config = dict(
    n_layer=10,
    d_model=768,
    n_head=12,
    n_kv_head=12,
    head_dim=64,
    d_mlp=3072,
    vocab_size=16384,
    activation='gelu',
    norm='layernorm',
    norm_place='pre',
    norm_eps=1e-05,
    positions='rope',
    rope_base=10000.0,
    rope_fraction=0.25,
    qk_norm=False,
    attn_scale=0.125,
    bias='all',
    tie_embeddings=False,
    parallel_block=True,
    init='uniform',
    init_std_qkv=0.0197,
    init_std_o=0.0197,
    init_std_up=0.0197,
    init_std_down=0.0,
    optimizer='muon_variant',
    lr=0.00897,
    beta1=0.93,
    weight_decay=0.0,
    lr_head=0.00425,
    grad_clip=2.0,
    warmup_steps=200,
    schedule='wsd',
    decay_fraction=0.817,
    decay_shape='linear',
    final_lr_fraction=0.0,
    batch_tokens=131072,
    seq_len=1024,
    doc_mask=True,
    z_loss=1e-05,
    train_tokens=702500000,
    steps=5360,
    dataset='wikipedia_en',
)
MLP neurons of a small language model. Each row is named by its layer, matrix (up: input weights) and neuron, and shows model dimensions 48-239. Each number is 128 + 32 x the weight over its row's rms, rounded and kept within 0 to 255. Numbers have three digits each.
A block is one neuron, or neurons of one layer that tend to fire together. Before each block is what it responds to, as a language model described it from the Wikipedia text at the highest values.

Responds to: Determiners after prepositions that lead into a time, season or competition (of the, at that, in the same), plus closing digits of season spans (2007–08) in sports tables.
L4.up231:102104113125134106120159066133110125104047138176099152102122194112146124127161135073142128167116183146132109174200102129157094140152129090087101150139158089113157136121095128106106176065060098133157112139167133077101123105146134137086192154158099135140133126147150135155179135157104113153112191162155136185094178094167100148100127119154130137188107197193130173175070104080117118123117120197128129167095052125074160159171137173132084130123165163098140138109117172099147140123168170186144139135074153097088109163169121056135087120100152148131118151154105138100116182068092132167
L4.up431:145153094126193121159092147148144115124086163120122142137146157056146143103159100143122058119131167087128150163109132079107122138136126134122091086111152136178095086147139100095174037117075139165154163105109119125109126115156124180139183149074182123205089185048080179177142170090138101080106172123193107130093123156155102085095158156121118130140179118089160189117115168046160151120125097104136104168118169129149151118172081157106105146111182063079180211108116128165111162196160159117096091165151162095124117085149129133111139120146083150121100160172099149129091197101104095172
L4.up531:159112111086045108105123164123130117138114120088137172064104168120185113097118090121142140114127094161129135131117150167150171092118120111163072111157113187112067164100151144105114169075103151115152063158097186115114108190155172072106182184129108147160095121150145128126132129162178088092134170073170072239067166151108158116072120150152107158175125125143142087131134178111097126157177061088117177105117090086108147126139188145158137102123103129095128128099090158083124142116123067112169072110110145121133102141141075186095127166123180138128175128161134123105041146096115126139
L4.up574:173130138154126079158130119102135150113068107171126062145171129105099152179103148109143195176152155181109170148100145152088112104129134175082180114159091140124107130128096121175129097183109069100093124118080116116090175125146137171069144150151088129107154114123132161131096109127145082105092124164144160147041105112144163129071116107109095111163082138171159195110150112205128128119127132124160183140102132139098164108156110167089132145133153160165147142078102160142109092118173128149122182136111158129124121118131100106108154163034160061093131144186128146078173076120088131080
L4.up623:101094086150115118124128062109163110175154172171178112094158135146120081126134152103147082104155171088084109132223166113134149146166131126148166066081171092119108176148134085144147153120119139104133054099114148103113166162175108105162136166173107083161167091118158163116100120130090114104154170100143144109156140169097159212179129063119102052117145130091104086107131100174085172146118157126151124137117109168090132168125084113131155148143084101178118162064170090178125042122122125201094176186096148135160125082150151104142082085118123117119142128131129119142203166169136090113
L4.up1260:119112101155066075141146121144136119095098156147135205099167128100180202141161145186129139113111079128122144127162132133108119158183163093144105080152126093136047106169139107113093182159125149191134189128083132121138153160132095181118125141110161155103184162114157174109108123108143108137132121105143121183131153137113143153085157107123093116137122114167152116074112141112117090166146096126127154125113105152125177126146126134083155112131117136167154095139138145062082160122083109145105097167118097130151195151149131123193081141153100151117084154181122177142085132150112088152
L4.up2515:139134103144155178113074154127136149134108109218120189160086088142098147106187149183170103096127130157058104132070169130068139132165198126133117133114154108184167179124189103111098115134086135186188189098106139041120109156134175143156102122121142130156152119171138107136141142154167154138111160176144143148193156153133200132093139100134061156150160183130070128112091189082106139098151124130128143133110107038102092087083125108085126106166122132141130175167147126169123123105140055116099143063125125159089127096133160089108197073134115136147183119155152148153110131083139086138
L4.up2888:111155095137119081141137177109090153109108084168107196100138139119110149208147093159142161143155150173088136180165134130111126104140134122165106134129093140103115117173086119122098130125102111171156146093144106107136128132150104111142148139123126102150115145138086131177130108161046075139070144121111110115141135139126166194152116106119137120177134103157085141153089157099115160130101144087091109078171193087123157086144156134140075109099132127157091080161119078140077177083135197104123110075117137140094116160151148121141079128145133122078079162200103085064106155130177156092

Responds to: Mainly " |" pipes after numbers in wiki sport tables (after goal difference, before points), plus end pieces of names like -ers, -ar, -s.
L2.up809:134129110110135105095118112069125126109088089118145123124182115140144117105159103130153173122119221131096121211102111134151088136096141184156078146076134150121122109102121150131153149139128187154140140105129176128135149178147106156091194139100113083134171169193156124080086176175043188139073177167141144190103073197137124101141131142091153116164145137113121166103100126186174174134112148097163158091154137135136133080101136099199087172164155155154084125063188168128112096124111160102135150122129116155075021146152137126112152107027116212166139191135121171143086120095128133160
L2.up1660:128093139164137136135133147051143159175127082143143177096184184072135127124171104099107107078114092181093181175142147168164165122122118125094138094115123088075183175076108161094120184198174105125122150130158184116158141121127136134159113115167128151147134141116140149117100151132110139141172088069165118147154082131118072113163129147135128097175168136150128122111153117130141143210058069130145160152107102167151150107079111148123151130163115096138166108060108131103160124149152132166125174087113086192154097095090121110145094119098098160168051148106139134127166135092162114148

Responds to: Word right after a determiner or possessive that opens a noun phrase, usually a quantifier or adjective such as entire, single, main, first, new.
L2.up2688:077125169155178135125141089159124129159131140115151131124161149096063143126142138167157095153148122167171076148121115176110107142173210139131124148110116167138100135088114095150124107124175149175113133141080122094099117122133096110159114122103121143104107149101092177175121124157143145119134147130122091166112146077142172113144127093135175095115132167170162144124058146125139150088119077166123133100145079147164123111131148138122103153115151147089157150099137174098138083105110121133121139171200179162128140093113105158141108156075073073168162159180124133166111142170102112085
L2.up3017:180174085130118185123128122121150112159177089135146093170079185110143130144118119103070135076153167146094122116091165156089135121163174153162062092078077141157120152118111169129115174119127100104151091077137131088169090173152150117178142121087142126145160130191136088118128131134143146054119139121110160151140115093133108114149156173118095123135163118172126183091112151111095140153189133132152079153118100167206164147135114112128093146102083170146102136221113139098053154087100129162070127138223123140137177153174148127169085137067149074120132123151064147188126132112138142161

Responds to: Decimal point after the integer part of numbers in tables, infoboxes and statistics, as in 83.1 km², 73.1%, $249.99; sometimes mid-word pieces.
L3.up590:102113078124125153080087087162117137128159152117138131158153167148108138168142095120152139083147138129140167089180141080129132140098094110098115117173171167129170123114110114119137143105121084096119178123176145101173120064157156112093090130142169069133074200196125100143147138158096101150157140160093118146174074126167093106113179145069127074135156134132179110120166164158125119158102186094125197138140142158150093172138147107174153113171134122123130135035095140081155134151119190190147139132177149074089119109102124164171154187054169128125174156131093148130128151105168094085
L3.up657:138085108108155157116122172158119143118128187238098117078132093120076150138136145173109148133122106175163115106111111107154157104129127140154100115202111128120174165147189144153125117090081106142159135099207124083131110127101070084141143153180099126164182163160077111146091170096190123166132190123131155106115132111160114127136103155140095126093093132127114153155124168088131091171108122169151145197125117122129123129073152062110112121102149171148151113171135142035132135141129192141149105145182157165123111122170089104160051101134120132153127108094136119158115130174177102179
L3.up914:142047125150076138112192180090150136115204076100213129140144121114136129053144079086117170089088146153146145133133128199156178155144195139085129156136114147154110145153152079128086132124169062105113134090117094164145140117115092114146144049076173087144157145108141049082152135125152113178199120136154064135131138130143061131085110112110081179084124124147078105089142171130141184134078153097163123143121151113107129137139160090195050132113083081105151130132179082136113074136157160138075139098103096109146133089115148101116142161131174136123117180101147182143191204074171152137
L3.up2354:154141155110101106071169191086143143084134150124149132124102128109135126112085111158076129144071133149135124144102150155126166186106069200192105134141135105153099177128137160160183118127121125160074141118142119114119127065077125131056145142119168105195101127093150111132145167123143117142110148061125114087174056021174182099146078155135144086167124104093121062190133129155118129165087072151104123146137088155114125094091146119098086146109168154157126149095088149176176092080141127138155084175136163190133117132135132119124134174148077159154163092096151146185117109149128094156

Responds to: Final or middle pieces that complete a multi-token word, mostly verb or noun endings in news and history prose, e.g. evacu-ate, interrog-ate, national-ity, suppress-ed.
L2.up295:056169121084174157187184164169107100141124146102150127150076108170116180125082126110139084083133128147081145137145151158121121140134172083130133148139146149138097094133094082123199103157150132119098149124116151094084095137162167137136120156094092097124107077138141110092069119138160116126129118140101119142099099141158153164088125185119143101107134112125153134161130136147137084123180175079093149188114125064115180133148114120063086125106115138145088130111130153153159106147077161113124134114133100135033091134105134114120168226120090095117156106184120096169063179131128166076
L2.up1857:101128181135178121117140149136079098078147138160172126163135165150177133114141083112209138076119091082091123120131133139119086149122155127172083147120093116130180091079073116164154141172107106141109139192141126148099097104079108114170131109115154088125135147138149138159172069115118133080099096136129112189132019153116115197190125161137229125140159126134129124132140149142142139172050140134197087116128150185133097166116095133146119120052104111099135161130173197104123129091135140154147107141050079173102088120134096156114158062090151144124120147191173121101134117152140124103

Responds to: Pipe separators closing a short mid-row table cell, usually a number or code (F |, 0 |, 142 |); occasionally semicolons in number lists.
L4.up498:100205071126139101104142110148076192089154167119154129116151145123118161140126149105135122106127098106023146071111114102126103104099145069065142103130082107075132119161104125137152134131117100121140179142116120146057122160120137127142107121105141100098185071122083114136151065101105112141087073151081171138179113137083080098138149141125111073062080090079185172170134186134135170208092107098091123095141173145096115199154114090093102162156104103162156161132149100180197147154133111150108121142134163155107191094105176091105091128162167153097181129096124086119099175099155117085
L4.up721:137130131136074092178081132133105214107163138135100129107074118184093057107166171105153125151132111120129074179101106099145141156162174097168163084150089169086128173058136117101091088124178118129142176159144075146105134189147172116111192148161115121142134073156190181162118158183083159095102155109113097125151206095072055144132089109117141151102124148157089130079142114106142162178110139077111069153142137142120160143096096175070129122172138145163095099149105087121128131109134166079083104090190118129142166156134132122089155132120173125145151103107088133122139152130145086115
L4.up1610:119096122148119129115122156135136090176113188140141103115159169184112116166136131110162136136127102075133124116124132176125202118109173125125075088096094168062160136110155120107080114074132200105138141170133128178063157127199086152123083109126132124137055082120103141211174110132039079085147136109086065141127158148145123090116112125129175086124100188166087148130095139103181148149110042123158108134155174149102101083152135139181156102086162146153151168111152154120150146072115086155165066132081092171113050132105143126119102138073120151141167121125180084201132092141121103137
L4.up1907:118114102089132138158119115172159120189145189110110136149173134155157171084100164111152119118103101169129162165143081115086151120156131157116118145169088131061158181156116131169098114091133102140190140123086175131148197079169111116166154151142106133170138039118136115164166056131140114176106110141084127135073165129114143101163152149108153124070084179139125144164110072097190130211154131132153156096145154210091123108100089194163112157168169087095069134130112144123085088105104133122083138138080096056128056141113157127138142114058129156109123110123167102165161124128132173174
L4.up1948:149168096126133134150076134174136151161097034125163119148120121185066157145100134146145125144172049113167137123079128107141113174161082183118155116075101080105165201115166098116066120108098130116095058152110215147152171123143085153095082119147103102177114042078166166126182095145057123194125167138081139094150166137094091149133138136164165114125137130167104099162142107118183175144065140128136180147106169143177130092086122150099133162105144071138082144105066107131130126072117151106155099174127119113153161179124133176099078155109069132114154141188121131117164151193094118126
L4.up1974:088124169131149100108144121170135137108136122196130127102149109104139157144128079147136109114107135124108169149128076099096160142126096197117060125129120153092155164129111088103138152069145130130134122160104183092170129137112118100112132115084143154146124102148101178125115137137109130105126174160184145123111141142120177120118156103062133151122124150173155155088148133122180115133112141144169136046124108089131085155067063161128133149083036145110180142123085121094162118140071109139117129048100123102153147076130117113154122083189063176070136087148143146100118129138202129145
L4.up2661:117152069184113141127133162094119133135097168125185142194166085132109091096094158131131046119126144135162139133131125113092141157175137166173106124065151096070098142133173164151082193098166102142172115103135086116134118104166127187096123129114111096158155134145090130141095150124113083076160136136112091155147093138089116093153090108111180065130115120152125083046081105080145184130144077089146161094230139136108147186102114107145103148150139120124140193116124087168112147115132131145124068108115065098159142082090093180109119156159180145143093090107116118129139133141110120154
L4.up2689:137174043096117084111129112159122055072145132091176107106169113157144198116144190128124130146138113109139098180118099119138178129103160073088141095143112065125141106089100068151122155128062164186125142159173173047158080158142170177142169141100172073146091145165153095120172126136042164135105142178139196101169106064129159136118141146125145098106083065173139176070157107161123151135113148087118177097151057136092169215143161148164125099148152121091167139117047074163162108192086152115124124139139099129100159121104083116162101164170174193089110166100090087065179157192159120152

Responds to: Fires on the dash and digits of season spans like 2003–04, 2014–15, 1994–95 in football and hockey career tables and biographies, plus nearby table pipes and league names.
L3.up365:092122171116155204140147078113086163103103104068151151133103143144153141111164116101131085156117134113115141160089088167108115151112124122127115103121099154165126149153124168060148113117104078122171095131151160120171131102138173173140093175149102136117176094100113136132134132160127165100093140069094111099124115155129149120099132161154081113124132162131126116105171120186102162209097152151145103155126170160108157071212101176119132164119120158125148193075114113159115121058128107138119152119117124152112129134142131089149133146124216133075175099092167136128139104057184137102
L3.up1072:064130139114101067056132109126128127129140074185187089101159095160078125160176183115111089144139177127125175110067129141148118161110147101122160096128111097119164090113169128114169115143113120107198121157177104168084152103138179115151068148130067119145091150152102112149150127087115106165170121142059100109133103136126107113142123165099129097082169095109121100203169128178110031137128136102127098170155145090143153110200102126138053177079164157136154133098138140153158092163075122149088121136151152145129174091164064152112132118069145115136137164132165132134139092136153143083
L3.up1743:190171149112141092156124097156089118149112176148115100022122154050081138119140076064110171175135172143103156164082121087107147151132115180162154099158090098128144081145139132138135091120138097070101171132150101104156142141163170066136166067175106165119124171099125129181105110131124092097128108157109085123130136159112165146149112141124070162099142116090148167095170101069129154104079104143162097121155154041126125167175150160143160145118108132094114135108085176146128124148104168165118103139184136105141124174182151147115130112151184106119120156089107154119117112191065129107
L3.up1753:074148095130134051128129118132114103092169077090108192146095151176126195077151156106123124135187108138154109138140074167095112087120085130178169151191132064063194092098154173126150082172167111116164091119146174136133114148123160200105128128140171161099176126102106123108071171194125108118124110102141092081094212148174085144136144075093095138197086152121103042143096162122118150130150146127151144149145165138105179155144136171132052118165102102153175128174161120143101165190133172125204114130155102134125164157124116122153111131147177179109154207159103097117129148129120123107

Responds to: The final piece of a verb or its particle, right before its object or complement, e.g. committ-ing atrocities, apply for, result from.
L3.up467:089109125116073149103129148163197140113113111140109207116148108140097179140129100130180119108209086111107171123091132120093098106120080089152111145103139145120123121132126147117111110143180172087087067108139142130121111107112138135074152093175086159148115149124081155130076059160128162202096120081145143129141148108117066092156139156106131130086169106096170134166107078070109130147143168147111145138077158094122122069121139125094091121104177027117126149149100116152131097147138126078145146113136157131077124103184193174165109146160083076128083128117153071169167104150144159099
L3.up1456:117073119107142126133135071178113116124155133103172180133094130132126082074136074148080155152120098148107195118124148114101138063105142088085144176167129096154158098135067143126151115151149149101108097144103129183147128127125164119125163152151149184152103125104141090156090071169102113152150156117168114186202120175184121106096123162117117124088094100130115117083148119103098152154121151128163109147119137096097185113070148103123104111080140171111050177105182166159091107208111108096058101113120183117107093102104075133134193107156119087179141172143093105112149117120174100129
L3.up1665:098160152172176137143094160119086132053142120148121116188108127110130143121132169044194105112128103133134177115134126106168143097137092103152146127122169138083104094133137129135187119145170179126156108145102186130097121100084134139158135163170159100112104089184170172165091133088137152111151123095180168123139129144153138092161120114108101102096137146141138125154083132067119136105131142147101084121137120150090170160179158090114149157150128156098072101151137134150135091097195131140167098068148178123125137063175136192134136095111190097169129167150138137077133145125156128102
L3.up2565:054137137102133142182116118120112086090144111148133129199077073151151118095137143082165131145127163110112147168110118105119095114130142106158175135164123133150146107068115110172076112148107149148096083127182158084141123153089069119131155101126120125107122080144188181136128139087176117098092134133121150149158151087146089130142121150126157160133132161161193113163168173056179119133124118141118089082098091112121118120149137067104103099081140155095113135119150149168067137173106149147096110090169171121148132104103118104082162076199112085169118104117127117077182160122127046126

Responds to: Word endings and function words inside phrases about lawsuits, sentences, rulings and official bodies, e.g. further ruling, sued for, dec-ree, subpo-ena, Appoint-ments Committee.
L4.up209:193132149099094158181118178176115133142200165152108173141138162091151126115158055179138068125095100105157168142152166125184111122137163189149107111140122104167085138129133120076117166129163152185126149158075125067114086143128134141162042103133186195113135151118165138174132133146136082165155130076158136117099145156113168118121165134116106118058068117120172102084159194104066160099065115104112092143132087053152158088127123131130146140109119135157168162099154136133172153146147098080139120150114113127143143079146056117133111141135171146176149130133172132212140189146068111112
L4.up294:083127161148114072161133097148118105082149150142168181071149111110172119108127127133177119155153145073103180130123113140124059129146090147114183138129147147096171079123075107069168099127105151140176120155147127140182115172077082149150158145087150102105082109113200094096163102148094093130117125076066145191135047154112121113160104106156172108079064112109144168147155127113097158094139158160091150152207190125110099195190159084142104113116142096172122128089178104156097131106105146171135096094130167142129177123126069091128191164133134150145164164123136113116166117120136115114
L4.up662:164087126139124098140132149121063140160216179152115149143106221133087117146111094117101103130181061144167187108146103168142155120108111138155129134101098121091191109171142165162124106156120139141147105138116097154157131196080067135076122137134090125111152116106149120106159110134144153108144160106051112113098123123139210144100135125124104085121131143171126117105140172073138047053062143128108083107172194120170161137181111110132189163125140117152215145103148123148164159140140131176176129099151137154114173121151117097147155099074184107120125131139101192127187148147151102126
L4.up778:161113125079087121155103149134106177127051156155168152147130150133152161115127106114149090116107205086075151140119111131159149138108126152114133130134132084148096136122109110129135123088151120109082162150124102073184119122151135115167135078183160132083138129145147099136143116096145149203077131165176111170137157160137153117150182142095142112142073137128140123134151185119090129075072105123142136077120127098100148140082084120107107133101128161083072185134128070125029125112148165138120087165103120114065137136120143143081098155099127111122134132137158155145165112164082107070
L4.up1363:140157156108102174174139119128141135096131089141138130188094137135129135164111149141152158140132183118148146158168193147121167127126120127145109080232151120093118125127161106091128106134136107128091088148128095138137115123099093095110187136115127139117183101133152142106129096152173073124075118174111061155098141135142051099136143103082093148083102157146101110137147110108158164055119181143153153088106133144136102143140152105132116135065093175098132141185094097210177199096156092111168219139156121094119123134123135122122167149134119111118164123152160142114169141143138082095
L4.up2138:206053121102139147179109132131146156178094189118154157132070105140144129063154067074161114107125156113200187147185152166109133097145151100054122098074163089128094148145137120230116116195125176100143133170089125130137152107058138110146117086188125198119135059105157113171126154154134160135136087178162088098155104109134116096163116170107101157109018125137101142136132126111087121105083138165227121069091128155123131121102175118138126119060128102166115151141159106092134092105122129119122108164120112105117143108144115146146122107135143132135125143164144094126079116156136106090
L4.up2164:114112143088092129118162157157119110150124104114182149129138134147130130117153140137142112126184161101162143139095136170178108147142100123156170177126222149125104139168094091122082121119094087141174152110121116118129136177123087131151083106098149158128113154172153144097100121159128140110083117167081159173118024150168108186117136152113085152081161122120152139103144149186128092136106132122122080124118137108122154185132117097062122121054144107160089128079172095130137137108097184143136139105138123108154172099121094087106128234057114052112107122162117129134119151148080168089
L4.up2511:129128132113135104106115158065124132148106140146152187119113143173129109169178144176160077120118180072061118141139096113157162136127153151156095129113127042100061099186094127111146073080141138074171122063135168160126130130143115144136076133116115144123108127085116140097130138158130158199105151165082094134141108131106214146071116169126115101109113095088232108115178161107137143103089146145146130113125120087075118154104070075151159076129161147150092134134129136162101110138146139164120147122104152176116086100103118121149125118109135108090141116131109143097150076115143130136

Responds to: Pipe separators and digits deep inside numeric table rows, especially the pipe between goals-for and goals-against in league standings (e.g. 47 | 56).
L4.up25:160145145103087129108167137203136154134078107122165118133108160180121126085077183101138207125161146119114147227105111122117132088153127149139114113138172115161133090169129165132198148089119111123150079133108137154152110086119138126103084137175152110112097169152079107127098163126100128153136132146104094176131180177080150120107124157160105110081078158081105160107143147168146142125124127150146150157128146131130153131133150161105146132157102140149065089072075115099170138182085134108218131155162126144092119194094085130154169141156114081118156122086164121100112103153143139153
L4.up33:104135098128167128140118097183138135184113155192154205189148140076073098156142116084112090143164101121151133146171078083121085127127105115159081101134124075085142148110077139144106093083110057213146159097140153092121195113137123207134099097099161126134106132129146130141140121101146100162159188111060133160098147097134134046100106095140100096145178099182155176135159185096116156137138099131120091142140109125079163126100134134116119174146101100150101108146121098107167080139172146200149122149135114136153134117120089034119111163126070154111177114127104143113098199154158140169
L4.up312:134089102131094139158106151171119192155129147077191112097122108124110196109143157112093110113098125154080080156177201134101092116091124092122139094186094147154077049083103155092144116132182148150150165121095176141159085133145146143152138124124105114172135114106103082104144119052157140120143154161102171162115085187107066147102174094104096184122153150150165130124142108076118072147102098129105122145168142102185102116161084158111170128192128161164096084056119160133103130142127124121115155184087096150129067134118104111128122134122130118171102168115115142093117210101116133159
L4.up377:136177132191141099136100158134060125092112191204133165147114126151152084110037132136089182089097129121111090167160094122104174135117178124076152090112100131154101131095149083074109161082131134138134108197105125103156080169129126088172190198140155096134119168177140142174117086170098164139130137153129177185114082071145149147093099146110176093131138135132135150100137095078088166107069076160167106165099162158125177113096130116114133154165157131125089105148124158123115101095169176078108137144138084047149204157112169152185112108126127167122121093113140057064151079132047159135
L4.up1038:180093125150131158140155100111119135068099142143090099178108138137136142074130127131098125141116112138093143086152090103145138103130180163185106134181119090123085143156121137191066152108102093147172143093118138160103086177093147132097067123119117149123138095107075167124119143131091162126110112139121191157162133094110108119112153112123143105114089083098065112111126129105105123090094136142183133078135146157141111135133114108174157117165161164079162140171144138142131108166100177147200186107048113110151130102149117138144095140105130099140097166137151112137160103187088122125
L4.up1824:115111081165191122150097122087163135149138109114118157101210082118124109134165112097076093075177160071166169087086146134124122094090126184109083123158114117109102165073200160139089096068188176149094116146112133151155101078157087153124062199173186123149170138157085101068143109147103105147139150083142180125134087164117118139126183139153077101109092136149059184100081115140113140137183130119126103154194116112118090068098111177189142156159136143133126099119161175141164170097109131132153141074099130091174117154167124134125120140109161139172140118125133063081085162142193125122
L4.up2567:135101120137130121144101101141121127073084070169091188152120052125110119102198111148141112100145132121128145134167116127127100181065184183138166149133119120187100156069158165063101099121167100144087147100070128145147083112130172154183103111127132129094109117172094119142094216146120100130111150103059155134113123134102119116124095125125140110143108156172102123119101139136097174194094112108144110120088160119107103070069124156097101156139124118140137113121097141147161131164159160135135134128158106179176121116050152204115105133138159106101090136164103109144181128112213133170
L4.up2909:077090157143147167120140160098170135195159157085131188143080122145147113094160049136159068174093078133145073137092074074137131159166129171130123071174150124161194147054144068076120126074092088148116113087161131118088157129162104096126160183150123168150132155121096116164106165112148124126071144134131133195115180148125075131094118153128133182138091145084126166043198149071136149156090162147179142164116084115133115073145138131094088135108114135149091116107110107119186131148073150060104095159097103159150114140149174072120184108129069120145158159130173220097170144106093149153

Responds to: Pipe separators between cells in sports statistics tables, mostly right after a number mid-row, as in "0 |" or "A |" in hockey or football career stats.
L2.up186:119107097184087109111129132131125113143102174116196177112150080133159084041119140114108116114142151152097126160174146105087138122145105154123163143113091097109113076121118136148094164125076095110165142152117137147099124140177176068138126140060137147198089178147124156091159146150124153114105169165108149109110125161121127129091085050066169113127116128137143112128098120126155089114063135132114095212161127213079142167155107201136107137160113088079193182135098147196144169172163122166014070196131145106099150096120146104073118104146136092112109103147163131186145143109127125045
L2.up1222:166115092107186107110145143124068127087114121096169153114142120175146148143116171093150113154129078118093179166081116094195151108206100174082120119081119039093137121134070147133100036168118117123162066150118155098137135123106187109102086055071160217090129122144132168147090163082118146104146119128053136076118146069057120184117132115122136142162129151117127151171172207124124158095127128158091137128126098114134095165112117125133119145107138148082157103165173141057183126165129139120152096098153107153132122117118124100130124072133148147169133142062135095057110179121153148149

Responds to: Pipe or semicolon separators just after a number in sports and election statistics tables (e.g. "2 |", "4;"), plus occasional ranking words like "place".
L3.up887:110100097172183077126119201153143126116142107084175123137116100143112098114111089138124110114128099147143149174186119100118131047105111122139195167151087132164153074163102086134102134130115100135114166129044122096101174130136163107103139142125203135199112140176140146159137099177170144088127118172137103077109104150140102163086087224140111081121138125155118108172103127108125109151164081114069151149096130101105095137096160126125090124170131124114132189139150101107125111087081221131122114132118134094063109108091108122180073174043071137126222114107116141159124127173166190107
L3.up1059:154149117130207078098133118116142110110116120106154119117147160125148141080142137122166133182113122155107163113157141166150131147104128089162121122156145187141145097187073108157113190190134129172093133178135079074195092114131110164112109156113083120104138121083155175139111190138135132092168099100159124122100185163112117157097125126088140099125161094108120073131087130192158148103201169125076128089133126101123148119092195131140160136113122118070138150106168086129122159092105105224151101134114139114088050092099102154157099132190092108094173130130046153123146160161158136138
L3.up1912:147181100137122119136126137156116181122155177130093137133181163099089139117147183139132121170127114123166179153167139119147128150078145146132100149147152127149163066222058198170107098092108122167165086115062140101107063138101174094123127086088110122151156084121141071133111107178097128140055136092114178078156093102064083161082157152103103139116117125128088147134152101106145137156019180071152187165083105113124112095073145126188139124102146095147123101149116159122169122171158128154146166144111093146147156192113138124086065082122160164131110075163111112126131088114065139148
L3.up2029:143111110073120068118094154170116167131119128090140107129123129079138158123185168105129098120109121121105133135116125146159144147151130181157137117131108126124129179131143141142108115116163152073125061120094096157135100106147158097116183148128097213110061127111113163086185144176202179133119112158132080155155064103124086144159121165116116119141099118139083163178123172152177207136044117163111046122146139108130130150151150096137101112146140085102155103093100139128141107146119137156126156142066144109114061152149180098119086150123121111113107096087118199047103105123091136152